config = dict(
    bias='all',
    tie_embeddings=False,
    parallel_block=False,
    optimizer='adamw',
    lr=0.0015,
    lr_mult_o=0.942,
    beta1=0.95,
    decay_fraction=0.94,
    doc_mask=True,
    z_loss=1e-05,
    train_tokens=117000000,
    dataset='wikipedia_en',
)
MLP neurons of a small language model. Each row is named by its layer, matrix (up: input weights) and neuron, and shows model dimensions 64-159. Each number is 200 + 30 x the weight over its row's rms, rounded and kept within 0 to 999.
After each neuron's rows, "fires on" lists the tokens most often at its 100 highest values on Wikipedia text that the model never trained on.

L9.up227,255,186,221,159,211,171,218,199,208,220,178,231,221,218,178,207,163,199,183,170,204,213,184,204,191,248,129,194,221,221,225,205,172,197,209,201,210,183,131,167,172,212,157,178,290,202,207,179,134,177,185,269,204,189,189,235,234,219,190,263,174,113,183,160,233,223,208,171,192,145,194,210,236,168,227,175,201,168,227,211,192,206,212,176,188,236,228,224,266,143,244,181,188,194,184,213
fires on: "om", "ip", "ap", "t", "ce", "m"

L4.up265,205,206,155,222,184,236,259,220,203,210,206,173,223,177,205,207,265,196,191,161,230,201,213,228,217,199,272,193,171,165,173,232,140,201,255,231,196,200,123,163,181,163,124,236,239,176,204,199,291,173,200,220,210,160,216,243,195,144,190,186,200,191,190,173,247,196,229,225,149,146,199,210,217,199,214,188,234,141,193,223,161,242,182,156,164,166,203,235,193,193,237,179,209,177,206,238
fires on: " own", " engine", "oll", "ind", "ann", " Lead"

L8.up704,191,231,170,162,176,237,168,142,213,177,108,232,204,172,149,204,215,163,192,165,209,202,213,222,190,263,150,185,194,192,178,198,180,187,148,189,192,247,187,219,167,205,215,229,201,171,176,219,211,214,176,192,192,243,200,238,172,184,210,158,156,146,267,269,243,194,240,176,193,229,200,194,183,194,187,168,191,169,186,212,204,213,122,225,202,179,199,216,259,211,212,216,218,183,192,273
fires on: " to", "ast", "ight", " (", "."

L4.up183,209,185,242,197,178,176,161,213,210,200,202,196,182,193,153,185,215,193,193,210,280,205,212,225,178,222,231,192,159,190,228,256,189,218,247,224,163,158,160,194,167,212,152,152,255,198,188,192,243,203,191,245,235,167,221,232,197,170,201,198,201,222,176,182,196,184,230,190,134,137,235,215,214,198,223,223,206,136,229,241,191,193,217,189,169,235,193,238,203,171,219,204,179,187,211,247
fires on: " work", " own", " design", "yl", " engine"

L9.up576,164,225,171,210,199,246,180,188,221,203,181,223,269,153,196,146,247,178,184,175,177,287,208,168,196,190,171,202,212,197,168,178,185,171,205,202,240,168,155,198,180,256,218,239,178,193,211,205,212,156,198,195,151,201,180,145,222,222,218,196,218,225,286,225,142,219,194,159,162,224,212,204,160,213,257,181,216,156,219,235,154,231,202,222,153,210,172,165,219,229,243,255,209,221,215,215
fires on: "===\n\n", "==\n\n", "==\n", "\n\n", " ==\n\n", " ===\n\n"

L3.up731,229,223,235,177,212,232,191,214,205,146,214,205,180,189,187,167,182,231,200,190,278,189,200,237,150,211,216,221,211,183,192,214,166,221,173,183,183,148,219,232,150,164,132,223,258,209,196,204,181,194,183,224,219,200,185,261,191,115,179,247,182,182,200,166,201,212,202,165,140,168,203,219,232,218,198,203,203,210,212,219,183,159,199,221,195,165,220,209,228,228,206,244,216,153,262,267
fires on: "-", ":", "li", "n", "l", "e"

L8.up61,180,198,187,222,210,177,212,190,240,194,138,211,240,117,138,223,135,189,183,212,242,205,167,167,169,212,182,213,134,214,165,196,206,165,157,190,213,216,192,238,166,175,202,176,235,222,170,178,234,146,202,178,153,174,166,247,230,187,187,164,183,262,274,138,225,184,229,167,191,210,216,210,195,194,268,184,215,187,257,165,218,213,224,154,178,197,206,226,222,185,218,228,195,194,236,209
fires on: " as", " to", ":", " of", " Website"

L2.up165,239,211,254,157,189,197,152,239,207,169,217,172,174,193,182,180,171,233,193,158,253,189,191,161,177,238,211,220,181,224,214,233,201,192,156,177,173,183,187,202,142,168,133,149,262,203,220,212,216,219,206,256,230,252,215,234,143,198,177,252,201,256,201,204,247,257,224,193,189,201,195,235,207,202,239,201,190,186,152,185,192,127,187,207,225,225,214,219,252,222,211,227,186,222,164,241
fires on: "ure", " character", "atus", "hem", "as", "ital"

L9.up128,127,204,248,139,198,214,232,176,218,191,145,162,170,218,181,196,171,181,201,194,227,198,187,242,164,176,191,249,239,149,198,205,211,182,208,185,147,165,206,185,192,245,190,187,178,174,191,199,224,228,180,195,207,200,212,204,179,242,148,214,177,167,263,251,188,250,207,239,149,224,186,195,152,187,217,269,245,215,213,219,278,191,189,186,141,209,179,198,182,166,204,179,147,201,209,211
fires on: "um", "is", "av", "am", "ch", "ail"

L4.up910,209,199,216,227,178,175,183,211,194,149,216,192,198,159,175,184,181,184,212,214,253,213,174,121,182,227,200,223,217,173,152,188,186,205,174,173,207,203,226,242,190,194,207,199,236,230,157,171,209,240,195,208,213,228,202,196,156,199,195,263,217,246,237,222,154,216,165,168,178,198,211,255,224,188,188,236,215,159,230,235,219,133,181,178,250,265,218,148,214,198,216,259,180,204,219,227
fires on: "i", "atus", "ora"

L8.up401,158,159,260,191,203,236,184,237,209,139,191,216,207,175,188,180,199,165,209,226,191,174,183,226,198,213,189,201,199,202,179,269,200,172,188,242,195,254,177,209,199,246,172,190,197,187,163,182,191,193,214,235,155,206,166,210,157,140,227,220,172,206,185,176,171,175,210,152,155,178,194,245,218,234,290,203,254,195,209,183,281,179,234,177,170,260,260,229,234,255,176,185,177,179,256,196
fires on: " was", " =\n\n", " is", ",", " ("

L8.up99,188,222,215,220,213,172,216,171,179,149,192,200,174,192,194,256,170,230,219,172,185,209,168,147,168,250,215,211,250,221,189,183,175,155,245,209,191,173,211,215,232,217,221,180,217,211,211,192,197,157,194,200,210,203,162,180,164,242,192,193,184,217,214,188,139,212,268,263,220,176,223,243,185,137,231,201,183,262,262,196,266,230,203,234,209,196,191,197,209,226,212,187,143,190,273,251
fires on: " |", ":"

L2.up713,161,225,175,217,153,249,212,223,236,200,185,175,160,188,204,215,209,214,190,226,200,189,171,121,275,124,212,192,179,192,184,206,182,193,218,202,191,220,202,194,208,215,222,205,165,223,180,214,190,222,193,143,192,259,162,219,194,182,136,199,190,172,187,214,221,224,228,195,178,244,250,228,211,197,253,213,186,177,269,235,230,174,219,172,187,237,221,204,186,240,196,191,183,176,254,236
fires on: ",", " and"

L9.up123,198,186,245,157,216,188,167,188,206,199,175,224,241,155,142,172,188,213,170,125,230,212,197,173,100,209,187,277,211,160,165,210,180,212,154,183,202,169,169,193,199,198,170,160,229,213,137,217,246,175,208,245,190,173,177,208,219,155,163,172,184,206,278,177,231,204,204,150,215,191,202,217,212,182,220,232,251,200,264,197,223,255,241,225,173,214,234,210,204,211,199,206,222,213,246,192
fires on: "am", "im", "ig"

L8.up145,202,200,237,187,179,202,256,212,205,193,224,239,212,179,171,174,234,202,177,226,200,184,187,188,191,231,189,228,153,135,190,215,167,189,169,194,215,246,189,179,165,184,185,155,177,202,127,192,221,255,201,201,187,211,185,249,193,213,268,223,196,193,206,221,190,197,176,162,181,236,246,256,234,185,222,207,215,167,271,151,189,185,217,220,206,246,208,179,258,196,188,184,204,191,242,236
fires on: ",", " =\n\n", " (", "\n"

L2.up650,222,200,234,189,187,234,241,228,196,121,207,173,132,205,209,169,226,221,199,208,261,220,135,151,180,266,232,234,202,204,250,230,207,167,178,200,160,227,184,205,243,180,148,191,199,197,185,232,230,222,213,147,152,226,206,153,209,191,246,174,228,217,204,230,200,144,239,148,229,232,218,187,193,226,227,216,187,175,272,173,204,138,197,198,131,196,192,229,188,238,206,241,154,182,187,228
fires on: " art", " music", "Ind", " Music", " radio", "usic"

L2.up168,147,220,167,183,193,204,170,243,191,200,199,175,196,194,180,197,173,200,199,213,236,268,157,150,237,153,212,206,226,175,217,270,187,199,185,200,193,232,175,186,212,179,150,186,178,277,168,217,211,219,172,236,194,222,180,196,242,211,193,195,152,207,237,247,212,188,228,216,223,168,202,199,201,166,221,215,216,194,236,162,215,234,225,219,154,218,188,167,186,175,205,138,207,185,223,232
fires on: " R"

L9.up126,157,289,198,185,235,251,195,173,222,244,215,268,226,181,178,161,188,182,184,149,188,220,215,220,192,241,189,233,178,163,161,216,179,177,178,233,211,147,198,217,193,209,186,192,185,235,151,210,189,192,165,212,177,252,197,192,247,207,172,217,194,160,201,223,190,233,188,194,162,229,217,211,194,169,228,204,199,201,260,212,188,170,263,174,157,210,226,184,194,166,194,141,198,155,230,214
fires on: " of", " and", ","

L9.up959,114,217,155,174,192,189,181,209,212,172,196,237,192,194,168,156,183,189,213,181,198,215,186,245,188,188,229,184,179,210,212,223,149,212,183,225,199,180,198,236,223,170,262,192,246,197,193,208,184,177,198,177,201,209,218,141,197,209,197,208,168,131,200,192,193,218,216,193,134,201,193,190,243,145,199,222,227,241,192,171,214,224,255,132,152,215,195,151,288,216,214,181,193,196,198,229
fires on: "1", " \"", " in", ".", "-", " for"

L9.up362,200,211,256,208,168,202,218,243,206,168,188,178,208,188,217,188,196,200,222,222,214,197,151,229,168,191,145,176,182,151,229,185,186,216,193,222,205,224,200,228,224,224,164,193,212,163,154,242,217,237,111,249,228,160,170,256,256,172,207,188,213,233,193,226,158,197,173,249,149,200,240,183,221,186,203,194,199,197,194,196,235,167,197,234,137,182,198,157,220,235,161,190,202,204,189,236
fires on: ".", ":", " ", "+", " +", "1"

L4.up464,202,184,189,160,198,191,220,184,185,155,160,124,198,198,201,166,258,215,209,223,230,239,191,204,156,223,176,210,195,196,227,219,204,203,182,203,201,234,149,184,255,230,176,201,208,260,175,199,225,201,180,192,178,154,190,119,218,186,124,190,201,234,219,174,207,201,225,184,206,202,183,182,191,217,204,270,197,184,242,248,149,235,141,221,171,220,200,201,225,252,184,240,205,164,157,195
fires on: " music", " Olymp", " Music", " radio", "usic", " UK"

L9.up156,229,218,207,214,208,201,176,215,215,192,184,246,171,215,175,187,205,174,181,194,207,164,190,206,222,187,163,215,179,224,183,147,160,172,215,198,170,157,173,208,155,233,211,221,233,168,164,166,229,254,197,178,191,249,223,223,170,212,290,221,172,187,191,262,193,219,188,149,191,191,263,244,180,193,216,240,216,199,188,108,223,209,216,200,204,165,182,172,246,178,249,211,229,217,228,234
fires on: " (", " ", "\n", "/", "–", " to"

L8.up444,150,237,171,176,206,198,232,234,206,158,195,202,196,197,198,147,149,168,186,213,275,211,178,231,233,191,224,216,179,174,118,209,221,210,186,190,188,204,205,184,273,252,148,186,206,183,184,219,215,194,200,190,164,177,201,242,256,165,217,200,202,236,211,238,190,236,234,154,159,205,243,222,230,181,213,164,193,215,247,171,183,202,260,167,116,216,183,179,228,180,176,165,195,201,222,216
fires on: "/", " (", "w", "(", ".", "–"

L4.up448,166,208,255,175,178,255,209,241,219,147,214,222,208,198,221,163,184,172,175,156,194,181,193,271,219,219,177,233,178,180,171,236,198,174,214,209,184,177,168,133,222,175,210,223,247,229,167,202,189,205,193,239,183,212,192,147,226,182,217,236,167,203,176,201,206,226,210,252,155,159,216,197,245,165,242,209,199,240,217,176,222,216,236,165,157,177,183,201,311,180,200,179,149,235,195,224
fires on: " "

L8.up11,211,222,171,213,178,239,193,239,212,193,182,130,174,210,233,148,203,185,175,210,227,262,137,162,273,231,189,173,215,157,158,234,217,173,239,238,174,245,211,184,219,171,252,205,211,271,149,213,194,208,213,257,176,200,209,156,258,155,225,173,172,230,212,240,203,219,220,232,180,161,204,206,252,200,187,228,195,196,187,174,227,217,170,205,194,223,215,221,176,161,184,174,186,210,247,182
fires on: " R", " r"

L8.up420,164,198,192,192,199,205,161,230,208,170,201,165,197,164,199,227,213,181,184,194,214,306,206,192,183,205,237,170,217,223,223,182,191,192,225,181,173,200,212,159,173,181,202,194,196,257,187,188,232,200,155,256,194,237,205,181,196,167,175,155,138,188,195,201,231,196,219,211,186,169,182,251,230,168,201,240,208,134,194,218,210,217,240,236,172,186,207,190,200,133,171,155,214,174,192,208
fires on: " b", " r", " Ne", " R"

L4.up592,197,206,190,173,168,233,245,221,212,182,202,216,184,217,209,81,228,183,214,230,235,187,150,257,217,203,208,198,184,191,148,252,244,190,158,218,186,186,204,191,191,155,203,194,208,181,100,207,229,206,136,273,201,196,196,200,223,171,222,190,156,195,192,161,187,248,200,186,123,166,229,217,224,197,239,191,193,210,209,168,208,234,234,145,192,212,202,205,250,211,203,181,163,226,212,190
fires on: " (", " "

L8.up697,205,239,255,191,213,183,201,148,206,251,167,190,170,200,203,176,176,202,191,172,162,248,135,224,214,182,218,264,189,164,144,236,210,136,212,247,195,153,237,184,244,173,227,198,241,207,199,199,172,193,189,221,194,205,183,218,222,197,172,156,196,201,223,196,107,202,207,160,217,176,262,213,240,187,203,202,253,246,208,163,261,188,237,193,121,234,189,203,207,156,263,198,205,171,236,175
fires on: "S", "M", "s"

L4.up526,185,193,162,234,212,217,199,158,215,221,103,161,149,154,209,231,189,207,201,154,199,209,200,171,217,248,194,232,174,213,225,177,161,191,173,183,225,209,211,229,253,158,218,189,194,203,217,192,194,192,194,180,188,270,180,209,181,230,180,205,164,219,236,220,230,226,209,220,188,205,182,227,152,169,187,172,214,204,247,150,218,202,197,223,219,227,225,180,254,191,207,213,128,219,222,212
fires on: " |", " -"

L4.up616,190,230,236,158,166,200,156,251,207,135,225,203,224,203,195,67,223,164,185,169,196,201,221,247,185,216,198,192,190,201,178,260,160,207,228,224,198,178,179,151,168,215,199,259,210,213,154,210,190,183,198,220,200,212,203,157,237,171,240,257,121,212,215,141,231,235,175,233,115,187,214,193,203,178,212,278,205,254,199,209,198,212,195,155,188,187,165,174,224,197,205,221,167,186,185,221
fires on: " ", "-"

L8.up503,162,173,176,143,211,194,263,200,222,201,218,190,257,196,186,122,204,205,212,233,181,234,181,167,215,223,154,220,175,164,176,202,191,141,167,280,276,241,242,249,200,209,202,174,190,232,220,253,196,218,194,220,157,181,151,237,192,156,194,170,215,204,218,147,224,221,211,215,182,140,233,241,203,193,208,231,186,192,211,239,195,218,224,184,238,208,224,137,232,211,174,214,209,168,234,187
fires on: "==", " of"

L8.up542,217,213,249,187,160,263,231,204,230,202,172,239,224,174,160,179,224,213,189,216,187,194,210,205,177,277,177,236,167,193,164,210,171,186,142,170,233,220,194,208,152,179,220,161,195,192,197,197,157,252,207,241,181,188,195,233,235,229,215,235,235,195,244,181,199,226,187,194,188,146,200,195,276,203,209,219,235,173,240,157,201,259,247,205,219,201,229,161,251,231,239,169,212,174,207,219
fires on: "==", " =\n\n", "\n", " La", " zone"

L8.up199,166,197,189,208,222,202,150,180,195,215,149,192,263,219,187,136,195,191,179,197,183,221,198,219,204,191,205,193,230,135,169,198,209,168,228,263,254,166,181,171,170,265,158,243,228,157,183,150,260,208,165,207,155,225,204,212,216,236,201,230,222,185,220,224,145,268,168,168,186,176,202,198,128,211,227,227,241,231,244,201,193,155,223,200,180,189,220,217,166,190,212,232,208,232,229,263
fires on: ".\n\n", "==\n\n", " ==\n\n", ":\n\n"

L2.up768,203,253,184,208,197,195,223,195,215,215,153,242,201,162,161,203,273,169,197,216,199,213,185,198,188,222,185,229,195,207,239,217,174,194,204,200,290,238,198,189,202,252,226,193,196,199,204,205,159,231,187,168,197,158,193,161,188,202,202,186,188,219,216,206,231,161,176,201,210,167,220,203,185,133,253,242,208,156,222,189,247,246,220,207,210,205,230,164,222,219,204,185,229,135,191,188
fires on: "R", "P", "W", "F", "AF", "Q"

L8.up599,180,223,165,195,183,187,252,242,212,198,205,246,239,179,194,186,181,192,183,127,217,215,199,186,197,163,232,173,200,189,219,216,176,166,161,211,191,188,163,233,232,199,188,176,242,209,233,230,252,181,203,213,196,202,219,171,163,202,214,156,157,140,206,186,235,232,244,199,209,213,173,236,181,169,211,195,216,225,187,217,308,243,219,203,189,202,163,198,241,178,213,175,160,167,191,219
fires on: " in", " out", " for", " an", " e", " E"

L8.up170,187,208,172,164,204,181,243,195,208,207,167,193,234,189,200,194,217,207,204,181,217,236,158,186,237,253,178,257,194,160,215,207,191,197,199,250,289,165,221,213,183,177,199,197,167,217,189,250,211,194,199,268,121,214,215,246,178,188,223,214,167,204,247,160,187,197,226,192,169,174,240,189,141,172,194,220,169,251,219,226,183,220,217,214,187,250,163,191,237,216,169,189,172,171,211,217
fires on: "=="

L8.up36,188,253,224,171,217,187,191,175,209,144,154,245,167,173,175,244,162,219,160,192,228,177,184,156,179,214,184,234,194,201,181,207,211,158,171,209,181,167,207,252,174,178,227,236,230,174,217,153,169,165,197,164,173,176,223,213,198,175,199,207,180,184,249,217,220,199,199,189,209,230,165,182,174,209,213,142,204,232,185,164,230,223,173,226,185,216,214,189,283,185,250,205,223,180,260,258
fires on: " to", " (", "-"

L4.up392,152,178,204,155,217,151,226,236,216,193,172,203,228,203,171,197,167,249,180,132,198,176,194,262,176,205,204,240,225,183,221,247,207,204,205,200,191,146,211,172,183,246,153,212,179,224,191,225,220,206,226,222,223,182,184,163,244,192,172,234,192,193,258,205,134,276,211,202,167,157,203,191,208,159,185,244,202,201,233,155,223,232,212,277,170,224,212,184,236,186,209,154,153,221,209,192
fires on: "am", "im", "um", " team", " am"

L4.up817,180,241,206,219,194,201,234,179,194,223,150,218,159,174,177,226,194,170,179,183,143,205,174,230,241,252,228,206,221,179,200,248,122,160,202,224,177,185,195,207,245,194,182,215,182,225,195,195,200,188,201,181,185,227,217,156,199,179,208,216,207,195,184,214,209,221,222,166,239,205,241,221,201,178,210,193,231,246,201,180,212,211,239,220,188,218,198,126,249,177,196,160,120,238,223,210
fires on: ";", " |"

L9.up77,153,236,239,197,202,212,228,161,207,168,200,225,256,179,253,220,192,177,154,148,204,206,218,135,182,172,198,239,218,180,159,189,180,162,213,278,189,182,137,206,239,170,192,182,168,234,214,170,161,166,155,186,118,214,170,259,222,192,191,165,181,206,229,193,179,242,275,215,154,174,196,178,213,219,211,180,192,189,228,262,169,149,238,237,209,213,144,181,198,188,183,214,191,158,201,243
fires on: " and", "l", " –", "al", ","

L8.up557,185,150,225,166,216,198,195,208,219,159,162,186,235,209,209,203,284,231,207,196,173,233,201,145,203,272,184,196,180,188,171,220,197,190,192,188,169,218,178,192,191,236,195,158,154,204,186,203,241,181,202,234,141,159,204,186,194,244,165,162,187,232,196,167,221,187,183,189,201,138,174,249,219,189,220,225,180,165,268,254,177,193,162,240,179,206,178,128,178,270,193,229,197,135,206,230
fires on: ")", " Title", "\""

L8.up21,132,196,218,216,206,202,256,191,206,160,138,196,191,184,179,189,205,223,202,216,213,223,167,173,205,244,148,207,245,194,178,207,197,184,201,193,222,256,194,240,250,233,188,202,184,217,180,215,170,202,210,185,185,157,200,230,226,186,150,163,215,167,202,187,228,203,233,268,180,160,182,240,206,166,223,194,172,193,201,229,297,216,209,216,190,188,163,162,222,212,165,233,189,228,255,206
fires on: ":", " by", " |", " of", " the"

L9.up731,193,198,205,253,214,175,157,170,192,141,151,211,196,182,148,208,214,210,198,157,239,231,168,176,153,222,188,168,200,241,195,192,172,154,193,217,216,200,204,225,246,261,223,178,219,223,165,172,216,232,174,210,153,244,166,232,194,230,213,237,177,198,242,221,227,168,213,210,172,209,269,193,187,195,248,205,226,167,213,230,223,165,181,203,126,217,224,167,237,194,181,245,211,180,187,270
fires on: ".", "i", "-"

L9.up729,196,210,219,186,171,205,191,231,206,162,220,220,193,196,211,189,145,149,180,225,224,192,201,158,246,174,198,259,187,204,156,196,194,193,269,184,197,189,198,157,235,271,176,182,211,181,177,213,195,190,194,230,177,207,174,202,195,144,217,195,170,249,172,224,196,222,209,153,152,157,227,228,263,218,261,211,192,216,231,199,217,179,202,130,192,247,222,192,244,233,212,227,192,175,219,230
fires on: " (", " ", "/", ",", ";", "н"

L9.up116,176,273,239,145,223,200,172,132,195,220,162,200,203,190,192,181,237,205,188,196,249,207,185,222,197,272,196,194,218,213,190,205,164,184,236,247,250,197,211,147,255,247,190,204,198,224,166,193,199,213,169,197,176,221,211,216,191,201,266,166,169,190,226,261,181,214,205,212,218,187,197,229,227,174,192,204,224,212,215,183,155,207,200,192,129,206,265,241,185,153,202,159,184,189,238,252
fires on: " I", "I", " they", " and", " she", "'s"

L8.up791,83,194,180,185,214,185,206,182,178,203,175,198,238,222,202,135,223,198,206,155,198,179,212,184,202,204,154,225,239,194,194,190,155,208,224,246,209,155,150,220,202,236,198,219,245,181,196,161,223,211,190,195,178,265,145,181,219,229,172,212,186,193,227,212,185,194,165,203,189,170,243,199,113,199,237,207,195,241,218,206,215,183,200,211,184,216,193,218,269,225,221,238,197,252,246,258
fires on: ".\n\n", "==\n\n", ").\n\n", "===\n\n"

L8.up922,182,201,190,220,185,216,192,246,204,170,177,131,203,192,199,190,205,213,168,214,223,200,178,185,173,189,188,198,165,187,206,229,158,174,160,238,184,233,214,216,214,151,151,189,187,250,147,209,196,272,229,259,206,208,191,256,154,185,235,206,173,226,229,157,219,225,181,175,226,167,231,228,235,164,257,186,199,175,194,191,161,208,257,172,159,203,197,210,223,221,211,228,202,202,227,195
fires on: ",", ".,", "1", " "

L3.up899,219,185,227,213,180,206,193,212,221,190,162,202,186,188,176,221,206,236,190,184,285,195,226,136,168,162,179,227,215,203,214,170,191,180,184,207,208,238,156,225,163,155,177,156,255,245,184,189,200,207,202,210,200,225,171,209,176,147,199,187,217,241,192,176,184,189,190,182,190,192,220,207,256,202,219,214,184,165,207,193,193,123,239,184,216,221,246,218,218,266,205,234,211,184,192,217
fires on: "us", "atus", ",", "ia", "ora", "a"

L9.up746,231,217,191,204,213,206,190,181,211,241,173,225,205,188,154,187,188,213,199,155,172,268,206,175,172,225,221,209,207,177,192,258,178,148,254,231,190,192,244,168,197,179,196,226,255,173,139,200,212,129,195,175,178,197,204,243,261,178,130,235,117,164,205,155,178,172,178,203,212,194,228,210,210,192,217,228,223,264,185,161,255,150,224,221,155,223,187,222,227,131,241,212,209,186,233,186
fires on: " ass", "M", "S", " S"

L8.up476,159,213,223,167,204,193,163,174,212,187,179,183,254,183,167,173,167,156,210,192,216,231,198,202,203,258,197,208,175,198,167,259,173,241,177,225,172,209,204,211,186,159,189,203,196,247,164,222,178,191,193,195,173,200,164,227,220,173,152,213,188,195,208,176,192,216,204,204,127,207,256,254,207,204,230,183,214,160,229,180,221,164,260,227,200,199,203,192,249,209,225,229,220,129,216,204
fires on: " of", ":"

L9.up557,196,211,231,195,200,245,263,232,252,217,176,177,233,198,175,219,168,212,150,208,187,191,186,89,190,183,183,218,161,180,226,195,158,184,233,217,238,184,186,195,221,211,176,233,198,198,224,135,122,185,194,156,182,243,181,217,234,162,243,222,168,183,168,177,231,205,271,191,239,179,185,171,165,223,217,187,166,201,225,210,221,196,161,207,233,200,208,198,210,194,156,200,145,199,243,220
fires on: ",", " in", " life", "9", " and"

L9.up944,139,196,164,183,215,209,162,193,206,206,215,227,199,207,172,181,238,188,201,168,208,248,201,208,163,167,227,176,206,188,157,219,206,212,191,187,173,180,224,216,224,232,192,212,186,200,173,190,199,167,186,213,175,237,205,232,258,184,205,197,181,243,271,229,142,217,194,159,137,205,204,215,190,162,245,237,193,203,247,167,177,170,205,153,133,207,184,173,182,145,191,189,173,182,270,253
fires on: "-", "/", ".", ","

L3.up950,161,126,202,215,199,214,210,246,191,213,221,205,174,203,213,142,215,195,201,193,180,213,166,241,221,200,180,242,150,172,194,207,233,138,200,221,219,189,162,225,235,257,160,197,171,216,160,185,240,189,151,284,144,191,172,183,238,183,240,220,186,177,200,225,186,212,196,199,188,217,226,217,203,165,230,208,206,228,216,132,211,189,196,172,155,166,212,211,266,170,202,141,129,203,217,233
fires on: " |", " (", " of", " "

L4.up811,204,146,238,170,169,264,194,217,189,172,150,171,218,182,179,238,258,204,204,255,199,233,186,185,269,169,168,220,153,202,257,191,194,192,248,240,215,199,231,172,222,245,194,210,219,186,181,235,198,179,214,185,212,161,179,166,187,184,219,211,224,164,198,177,255,166,190,266,183,149,207,194,195,179,203,188,203,190,227,206,274,218,224,197,190,169,225,181,196,264,195,206,219,173,258,217
fires on: "S", "D", "C", "R", "SA", "F"

L9.up236,195,196,139,218,114,220,210,237,206,157,205,214,222,210,211,226,171,269,256,186,207,203,168,222,175,235,182,199,171,181,192,209,191,224,164,209,182,197,214,165,270,146,216,180,207,203,155,212,220,205,157,226,220,226,158,244,183,197,235,183,214,165,236,262,188,216,164,194,202,177,287,248,239,209,221,195,201,179,235,189,145,185,153,189,140,234,198,219,202,247,193,233,185,180,244,239
fires on: " ", ",", "–", ".", "-"

L4.up68,176,194,203,200,169,245,252,226,190,146,206,174,187,199,218,153,262,189,193,165,197,198,197,236,215,254,167,204,189,190,180,200,197,188,230,238,231,176,235,186,150,183,173,200,190,180,148,225,210,217,131,237,205,174,144,189,204,178,261,204,210,207,223,201,187,219,169,219,166,147,217,206,233,181,221,301,201,176,188,170,207,221,203,192,211,178,191,187,158,239,212,171,184,220,179,189
fires on: " "

L9.up372,235,176,254,175,162,210,184,190,198,194,196,211,171,236,145,251,260,234,173,189,194,211,206,185,174,223,148,172,220,178,219,199,173,192,246,203,208,237,211,194,203,192,203,206,183,225,141,205,186,253,217,217,215,183,196,199,156,195,228,145,225,167,170,187,233,186,170,162,219,122,254,193,236,199,245,237,218,171,272,236,242,151,154,204,175,179,201,159,189,257,186,217,211,153,243,226
fires on: ")", "A", " France", " States", " A", "ia"

L4.up457,186,251,191,166,202,214,254,227,177,180,183,242,255,200,202,182,243,188,197,206,187,198,163,196,219,292,181,224,241,194,186,183,214,175,193,278,249,170,229,204,206,180,198,213,204,199,248,182,225,211,214,267,144,183,182,200,193,205,239,190,201,193,233,137,208,201,246,244,186,153,253,175,172,155,193,226,207,221,259,244,165,208,176,214,219,258,158,171,189,203,210,190,179,126,216,204
fires on: "==", "===", "===="

L9.up818,146,243,204,182,179,225,243,240,202,190,236,209,211,184,215,102,196,201,211,187,199,176,200,208,191,235,178,210,184,173,125,283,174,203,183,227,175,198,181,145,161,207,157,182,214,224,124,187,160,196,145,218,229,200,179,199,234,181,222,194,192,165,210,190,192,245,161,236,179,158,207,151,208,182,206,209,195,202,172,167,200,205,225,184,215,277,183,186,248,152,173,204,172,267,189,219
fires on: " "